python train.py --n_layer=11 --d_model=256 --head_dim=64 --vocab_size=713 --activation="swiglu" --bias="none" --tie_embeddings=true --init="normal" --init_std_o=0.00667 --beta1=0.9 --decay_fraction=0.811 --final_lr_fraction=0.0 --z_loss=1e-05 --train_tokens=157700000 --steps=10117
MLP neurons of a small language model. Each row is named by its layer, matrix (gate and up: input weights) and neuron, and shows model dimensions 0-127. Each number is 128 + 24 x the weight over its row's rms, rounded and kept within 0 to 255. Numbers have three digits each. A neuron's up and down rows have the sign that makes its largest values positive.
After each neuron's rows is what it responds to, as a language model described it from the Wikipedia text at the highest values.

L7.gate480:143129139175169103122145120145142195142125119146097128108091146101116118109122110122160127139106102153145132118134140153098053146164108121088137133177110144194168109123113106119166140112129115150108084111151155130090135093159061119138071113144130156171114132107164122158096103146130141159113116134150113112130137141121095110100144170130159138117169164118105096104161142119129144096170
L7.up480:117090114132105094121154112123104113164164125125185107121105125110129141104140114075146102149125145133145159132157134115115111171153131123137092129125108152107166099089118099115125139125153143099109126109112147112145159129135105139140123117131124144139083098145093156115172131171123119095116140130135097112133107152112133181107151161149106128103155140170126147182094163119131120133109
Responds to: Mid-word fragments, mostly "she". The piece right after an oddly split first letter, mainly "he" after "s" in she, also s-uch, S-ep, s-ur-rounding, and he-ro, re-fused.

L2.gate147:172176119097145152174148104103096132137121141126184126061136139111130128115199094145162118100160136142173121127100125140108114173140111121118097129114165140132128099123113126113150132145126152147165151095139130109133124136142127117146098145108159125128120118119132106149152138095136113121145132130133122145112100139148104125110103150108076114147155098104077132135106167181114137112094
L2.up147:131139126119140106117119115119076140079135104101205160151130116120119143102141170146117149141120119141134135107136141173116103116124084104110093153102164112122134083110148132126121092111107107163169113114134138141114137166134110151142119145120120130154112135082081126126120130139131105153121149125135162151121111128099113121119112125127101130111131129123078153141158107132097118173100
Responds to: Mid-word "c" letter. A standalone "c" or "uc" word-piece inside a word, as in prod-uc-ed, s-uc-ceed, ed-uc-ation, Cy-c-le, finan-c-ial.

L3.gate386:125141175105117129127140136133096090111153138143131116150065126130123121121127107100137131163141110157148125137139128149104134161115134099119158108114079147091093089080103123173145135146157126147163157117129119113087118126155139069139160105131089127149081154125171118146122145138098149143150104122133157169132138178148126158114157118110118137071092138111163097171114073097183100114133
L3.up386:141084133144120144157132101086115164135069132141119142109137140128106117120140140146074126139159150121142087115165135102127180132116094160170142135131123088103151127152120144125116129103150105139121116154121126113167134126129131120125120127123123145137136137103104181124138091080118151134120118092159142106097147143146122095131081148130135154139122138174104131157127128140166151164079
Responds to: Coordinating "and" after nouns. Fires on "and" joining nouns, names or clauses (Bosnia and Herzegovina, first and second, musician and actor), sometimes "of", "is", or colons.

L7.gate427:148166159057058110108107109074120120121103099091060138096141117076118136145094123153138116144161144113114156131121114123081123139118145127168149146134132111133147110116132141151110178164104121127131088088179159114140144087112160139141096139120120124168083112119112137093159120127118176126082117115106137125130155152139107116130125160149150162138125105143145133110146145133141114099107
L7.up427:135073142137152104148167168119158161128103123163123128102144132141094137120183101108097111098151120112124081126137126147183110183116121136153118156152128151132098103121152113091135120164072127128141141117151067105141150122109148104098120087113102127128149150111120117141108130120111095127084105144135123127123125160176118148101134192109130164151140131120160145111143144162107163150133
Responds to: Early word-piece after onset. Second piece of a word split after its first consonants, such as ch-ar (characterized, charm), ph-y (physical), pl-an (planned), pol-it (political); also occasional "and", "of" and table pipes.

L7.gate502:149141133112147132151148174110145107127076102157110147133141125123146106157136130135136111134130149150122143124133152087112112140135141125108137163107127086164152119103167171146092082095129136098134114131137115145126116121143145172113096158107097154147118101185123150151186128159127142111108149114120160136127141149098106141105113119182131109141155098100171125164101140115152178109132
L7.up502:095113109031159109104136148137156092108093168196143095134171123100147121109137087124116127142140121144136133125101126120140112151120123106097154088099143148157140148148148132157104135160118137124139066121161127142138148153119165141120079148123126132133118164179105105133138126144156114133164115138129115143146126103132140091085120127101113096157144127144148098132124143118165141102141
Responds to: Mid-word proper-noun continuations. Word pieces or punctuation right after a name fragment, often one ending in "-er", e.g. Water-c-olour, Alder-c-rest, Her-c-ules, "Schilder,".

L2.gate32:107119096157147115091116113095106151180116114106091151117160122140106143150100092139166138142137104107084113135106125104140158112103128131140076122137151132112145127137158146133120121142120167141139129097149139110105136127136091134160144088101108123084185116124132163128100104145185118100089139136132146125123131092111126095123154121072156111112146089151081112130150105175179137093068
L2.up32:129104116139110149150135119120167153144142119102104182105171112106134148120107131112155134155116134128136107128091141084116134119124128134115113158125166104130116108126129132074124133115154112100115142081194123103145123144110100153128146137118164108138153097129125141116167161138178128114103130113124114095109142142099185103092070131113139160120105114135097121106141171159149071148116
Responds to: Short connective fragments. Short fragments and connectors: colons before lists or values (formula:, villages:), standalone " at" in place phrases or split words (attacked, atmosphere), and "th" pieces (north, 8th).

L2.gate477:157130159133198137139110127129135099132110151143100119109081144150132136110130107146134151101170141152123140131101140137149124120142123132109116139129092106130193110118090117102131124145086099158094147098132115139043108178130147113142109093119159109154115125121182100106143141112086156125111109120108102101143111126133113128150108127174106110190156086120130126190150194118110111150173
L2.up477:141107130129143133094158118114130143149116110171086126115126129131199129084163100159121157099171134170077155122127119081149120107110143121098098134161139129120170125136122152137127134136130091157110138122115117128092123179193097112127139103098110145122125140105139116131101107098083166131131146123105122145136112092122088130130106140126116085148143121118136106136098169085113107126160
Responds to: Vowel+d word pieces. Mid-word pieces "ad", "od", "ud" after a consonant, inside names and common words, such as Cambodia, episode, ambassador, Studies, Budapest.

L3.gate569:174136096128135131101120138142156124127151136153138128114144129122119121088089137110159163151141101153095146134095144152166105112126130101169119119131146135135142152096101132177119157097152146093149171106138108121091130104131149121158126140122111122118114131141135135121123122093122109126144103165140160164043150149136153082151154118071151128120153104157147152119161113112107133117111
L3.up569:085153109192123135110119131091144138120171129125160130148128130184146102132129124107176136142110084119116102143121124119157106123155117102083090114106138125124131155112106127103137143132103128091172116111137107123117119138132153161145122079088100136114132135106122143126146128152120142142157134183134144218124088134134140157162151147042184145092130133106155116112100111135099160111092
Responds to: Mid-word "ar" fragments. Word-piece fragments inside split words, mostly "ar" (semin-ar, w-ar, ch-ar-acteristics, Hung-ar-ian), plus a lone "n" starting split words (n-ame, n-orthern).

L7.gate388:150139102097123137159128156145092132134087150134085118118080121160130141097124130167137146104080125106111132149104176132100083118143100090160096133091147132143165136113143158153133112111131133151078148090101127144125142194095094117094141120090158122086121146162101120132153131138147139134118112119121060115157150087127124125137130184106152106126187175131128113172170118126098125136130
L7.up388:101147129110137140104166118164118100124128130098114116143140102129143158143126116068192127123128109134114102114103116131140109126133114137168148125102084119115189117106157166159149136116168132173127129098087098183152127108128113130146136132147153151093152150140113131140112127139134155162167132089122098122142144129054085142133159143146138123129111143092119124149112118160148096141171
Responds to: Year after "In". The space token after "In"/"in" that starts a year at a paragraph's opening, as in "In 2012" and "In 1953"; also word-internal pieces like "to|ld", "Ind|ian".

L3.gate368:164175104093111111136149081090119096094130120086143144111125122092124133100124086095151077120121132133146145131148144141155094151154094108113166148139094117168146094114113070165163140158108131149112134099151142110082117151129112104128160162138104112171121112147103129163078110147168129126119094169128121140130137142156145153130156187113167120097149097119130113120128117127165169122185
L3.up368:140165137091117105137176082097113093112117111092138152114134126115129118088129086112151078140143125112137126125172129140151124136143109105111150133119102112157140077114134086179156147183120122133131153106138167101074119142114135121101139148116108125139134136138111139148119124134158116135116092147128149114106137148180127152116161194106177132106158073129122095115121099104180173124140
Responds to: Token "he" fragment. The letters "he" as a pronoun or a word start (he was, he-lped, he-ad, he-ctares), plus a few "o", "le", "e" word starts.

L2.gate341:152129125122158157135114156109134139087110144153121146131106161095115130164070113114128132117126113121177092127117124125141136164161141142119153119143130115140141158153127145127152110116143124115134140108177138153093119107104157122173147145113125112101177147157169119142153133115085111143135096160115120121129115161111139114100111131142130147133115131189111125111114165151118155104104
L2.up341:162115130071151140158147143092112104085081137111085142128103139084139163160110116121107136128099139134170152128124148146170177155166167136108167085144113109090137150141107131134126116119120106151115138160137118165086123124120147114151108144154140090137136133108149129135146136107101129131133100136111138125120119156116099147111184146110109135182093154186117106108127115161154091163165
Responds to: Opening quote and bracket. Opening quotation marks and parentheses, plus line breaks, that begin a quoted title, term or aside, as in "Let It Go", (born 1972), or a new table line.

L3.gate339:135165099089114154131137127094128139097131101128148124129149158157103124098085116126143126134155097134158154132096154104128121091119113133128107088152108098116106122081135103118115103109131133129117135092143128113131131126134119145114112190097117130090110123139148115148131145124161128120182131135126077156145131149171114117140172134102103153143149112147146069111115140172086146133122
L3.up339:106119116112129150137131141096109122133124113120107105160135168129151170127119113126168143126142120124132137121123125118095122122131141138138133113129109131123105159095132159129087140152123113131071151106181165117136124142138134180145111108159148141134122103149134103152135172113133116176169134092119079099118117167086102116126185140164081171126107116098159088122136156086106122135127
Responds to: Incomplete word-opening fragments. Opening pieces of words split across several tokens in biographical prose, such as e(arned), con(vention), pro(vided), N-ov(ember), plus New before Jersey/Zealand and a bare space before digits.

L2.gate396:123148096123105116119125152111073109127097114116112072124106147121085087118157133159087139156126088149153087141139162122144114135136107131108122120122103116184129098104093135125138127124154124143138147082181114129097122170096116109122121157130158123159128081097141120116126134175109161171144094132129084131137131138137118185149134157126139126133119138145078147096153121132156152092173
L2.up396:136140067163125110131120144095108105132092133132094092139145158151114078108129126186095129137138109133166074121109150083186098127146110126117130135116101148155115121132112104174131115127136135135125148103121128146109119154081094123132120150166173119134108135090093133104106106183141143106095108112121111087147156134122118143156151171092136108167109128139098182099137115154168132094169
Responds to: Mid-word ost/ar/ant pieces. Word-piece chunks ost, ar or ant right after a short word start, as in m-ost, l-ost, B-ost-on, l-ar-ge, Bulg-ar-ia, Const-ant-ine.

L2.gate94:142101096137149139140173143112120076145156132129138129108149166088127169136107169140133106139121081098149129160132116133138158097098124111125163146141085098160124115126136132103142171121101159140075138070161141127089140159082153138126105094160116120160092114120109148158129108090156130145152135117159144107130151129150112151167115156140148145108107084147070133137170129125079128109072
L2.up94:148132103146143142149151156145123080143129166131146115127145152119126141103125155124143113153132082101142115119142122112121123083095130100118172143142130102120113116139159106112116152134113165149122153065197144124132154146102155122133105093161154119152131110108096131149137136099124113127137123121141153126114162159119116139147139137139130154135108082147089114134150125105085086110087
Responds to: Definite article "the". The word "the" or "The" anywhere in running prose, mostly after prepositions such as of, in, to, as in "of the village", "The club".

L3.gate551:161146139125154143137163114122125113152140124082146132090123160157148142119159139125141097086188111075126161113118184090156144129157106146123145124136143113127114122117088145115173110107074162152173114159085119120132116117119122143111107130138148116158175108085151143168135115136148145117050115111131162105132151141097079100116160113148140153096111133134142138169161125121159109104088
L3.up551:126093078147124146144147126174148164170124118123161115159114153107093180117136126139147099132122113117139143133140175120097122123129130135114089112085147132126111104156112144143145130140131126121081110140063138141095121151146134113129119157109138084105101135099130158140147097081108122122138128161134086148113144157143138141108105136120122125101147138172101144137133151122140086107090
Responds to: Articles before nouns. Mostly the articles the and a (also The, A) opening a noun phrase mid-sentence, e.g. along the back, released a 10-track; occasionally word-initial pieces like The in Therefore.

L7.gate134:155146129121160105150122133097105100139123122114101115167136130151113146127120076119121168160102121106111148135138170151128123137124144144149113105114131128159111102131164090088128156162106161146136100127136104133146175130121109104150108123129176112164140146125159137129090117116126138142130076144121124069092130101140125102081139156142132134172101126134143139134102090128110142132112
L7.up134:126078105122138132140153131118149122101146117137121099106071146115118144106135119146124140120117151139158106114117173114144121113139115130135164140102146159146122141138093123146140162135174141087154166110146160122138111152140131118139147114151140113089124130112162168123135147127129087144172115166134133148125119129135153156109136142105107127119125108162163091149145156141104090108143
Responds to: Mid-word completion fragments. Short second pieces finishing common words that the tokenizer split oddly, above all alb|um (album), also bo|ok, childho|od, al|ong, alw|ay|s.

L3.gate439:139163178143123148129107117156152142126072120085100114091123141125159110108080121089109104125091135137112146126146121135172119125139098104138141124140099106107085108137148127146122125158158140109124147108084128109096120130066110160136113102153176142103094079118154136101149109124157128124117145172136071113130100109094140179165122142132160114208159125119083144144159116126115111139137
L3.up439:118098179098124113124124148115069151087133123167137116106110098106158161085126060103139148143133166116127101121102157123102098107148120131139156146135116137133083190153128160097115119111153154097100118146118075140161118130132148102103080149146135123105102129099102081123105152191121115144116154130142097145151130118103092127068113125081118146109176169141157083135154118122098122153151
Responds to: Mid-word vowel fragments. Word-internal pieces such as ub, ou, ow, et, ect after an opening consonant (subspecies, cube, young, Houston, following, between); weaker on his and ==.

L7.gate405:133135163143144125104124129164140143102136141117114156136165165138147156110149131103126162146123131154141156142135144151092050163132134146182163121128117135136101088118137130084144139121099084153154071119155109093122121168133158091119147143153159088145134121125132127137154080131103145148116094113109136143112136158124130162147113177130106141155134144176108125116107057125111145094128
L7.up405:161138129087109138150144157124097153115112146118167093153112141131134127154152120163108142132136136153103147113121072119154158131108111146082135124084111138114154156165130095144134117123163126091082129114156120131116130126143115147134100126172117136124141133124164135143063131103132142129138123144164118120074091128141124108100168116140071128135129097123121175151093168063149084102114
Responds to: Mid-word continuation pieces. Second word pieces right after a short consonant-initial fragment, such as g+et in get/gets, b+et in between, t+ak in takes, bett+ing.

L2.gate685:126128084103105104118188130107118112141116112135173149108152133095106121144103156118119108100136126146150152148127093134153144134165070087121162127111095098147142121085124158124133116100144121141138169159149152136127130089120135119060137136145153063133141130138155133175148094120152128130101129163106133130146171134153148198142145159142142124096125114109138142126092138071128148091143
L2.up685:124143080122130126123159140101122120115128115094129175111180133121138119062119136125162126115138115162102145101110127141118122137114085092115122121137123100167141120137116144149082125117127149159125157146143128128140157132130116155075142096144145108143165173110171120160154091158151076095064123170144145133131143081121130164140164167117121105132143165123118139102114123080169148167125
Responds to: "he" pronoun and word-piece. Sentence-opening pronouns He/It in biographies ("He is best known"), plus "he"/"se" as word pieces (Health, helicopter, upheld, season).

L7.gate247:137167136151171114109139166080163168105080123105161158124164165150142131110126135108123146127165093134133105134125119138097121108152103143138149124170101129154176109101116136146128100117117101140149140113173119103129147112135112103080130165142122141180131122130120179137103140156107131136058121113129125107129127148119094154164158160139133124160106097074133099157169074118159139112144
L7.up247:135097074175106141125106130130150124140125111153121118150160142158120106049079165132103114130087107078137135132153186150130104109135108130127133108187147136144158101091162107154128134094116088142138111101158181133147146152150127101097121142130159131119134118093102159118126159144097127141112121136129118102149135103132105075165134147125137126193138155105122164119154103168161103083149
Responds to: Word-internal pieces and "the". Fires on "the" or "his/their" after prepositions before names (of the Navy, to the Netherlands), and on mid-word pieces like b-orn, n-ov-el, G-er-man.

L3.gate584:182152113126160134110142141112119134128104115087105163127175126141136098167062130124160141139151106101095164129112143119159121121134091156144137119093159125171149128094149177096125109127127161135096105106130135136123136158128107160113108165110107105068167130174142148130146116177169142128148161103101115129116121138105162086148170122114131119114159082161088130122152130160151120155066
L3.up584:190115104129151134130148124074119110093101119114105151119128134146080095134100140123175126133143134109124142121105154093164137150120116176143142115115153113149214175145143195145125148155140152141104130116124180103139139167100085163117126160098110127102128128130138138157176111139136154119149156100139127113115113136094145100165132157100131125193164103132114122123136121186143137111100
Responds to: Span-opening spacers and punctuation. Stray spaces, opening quotes, parentheses or odd bytes mid-sentence that begin a quoted, named or glossed span, often where text is garbled (monarchy goals, Woman s Club, "on the lees").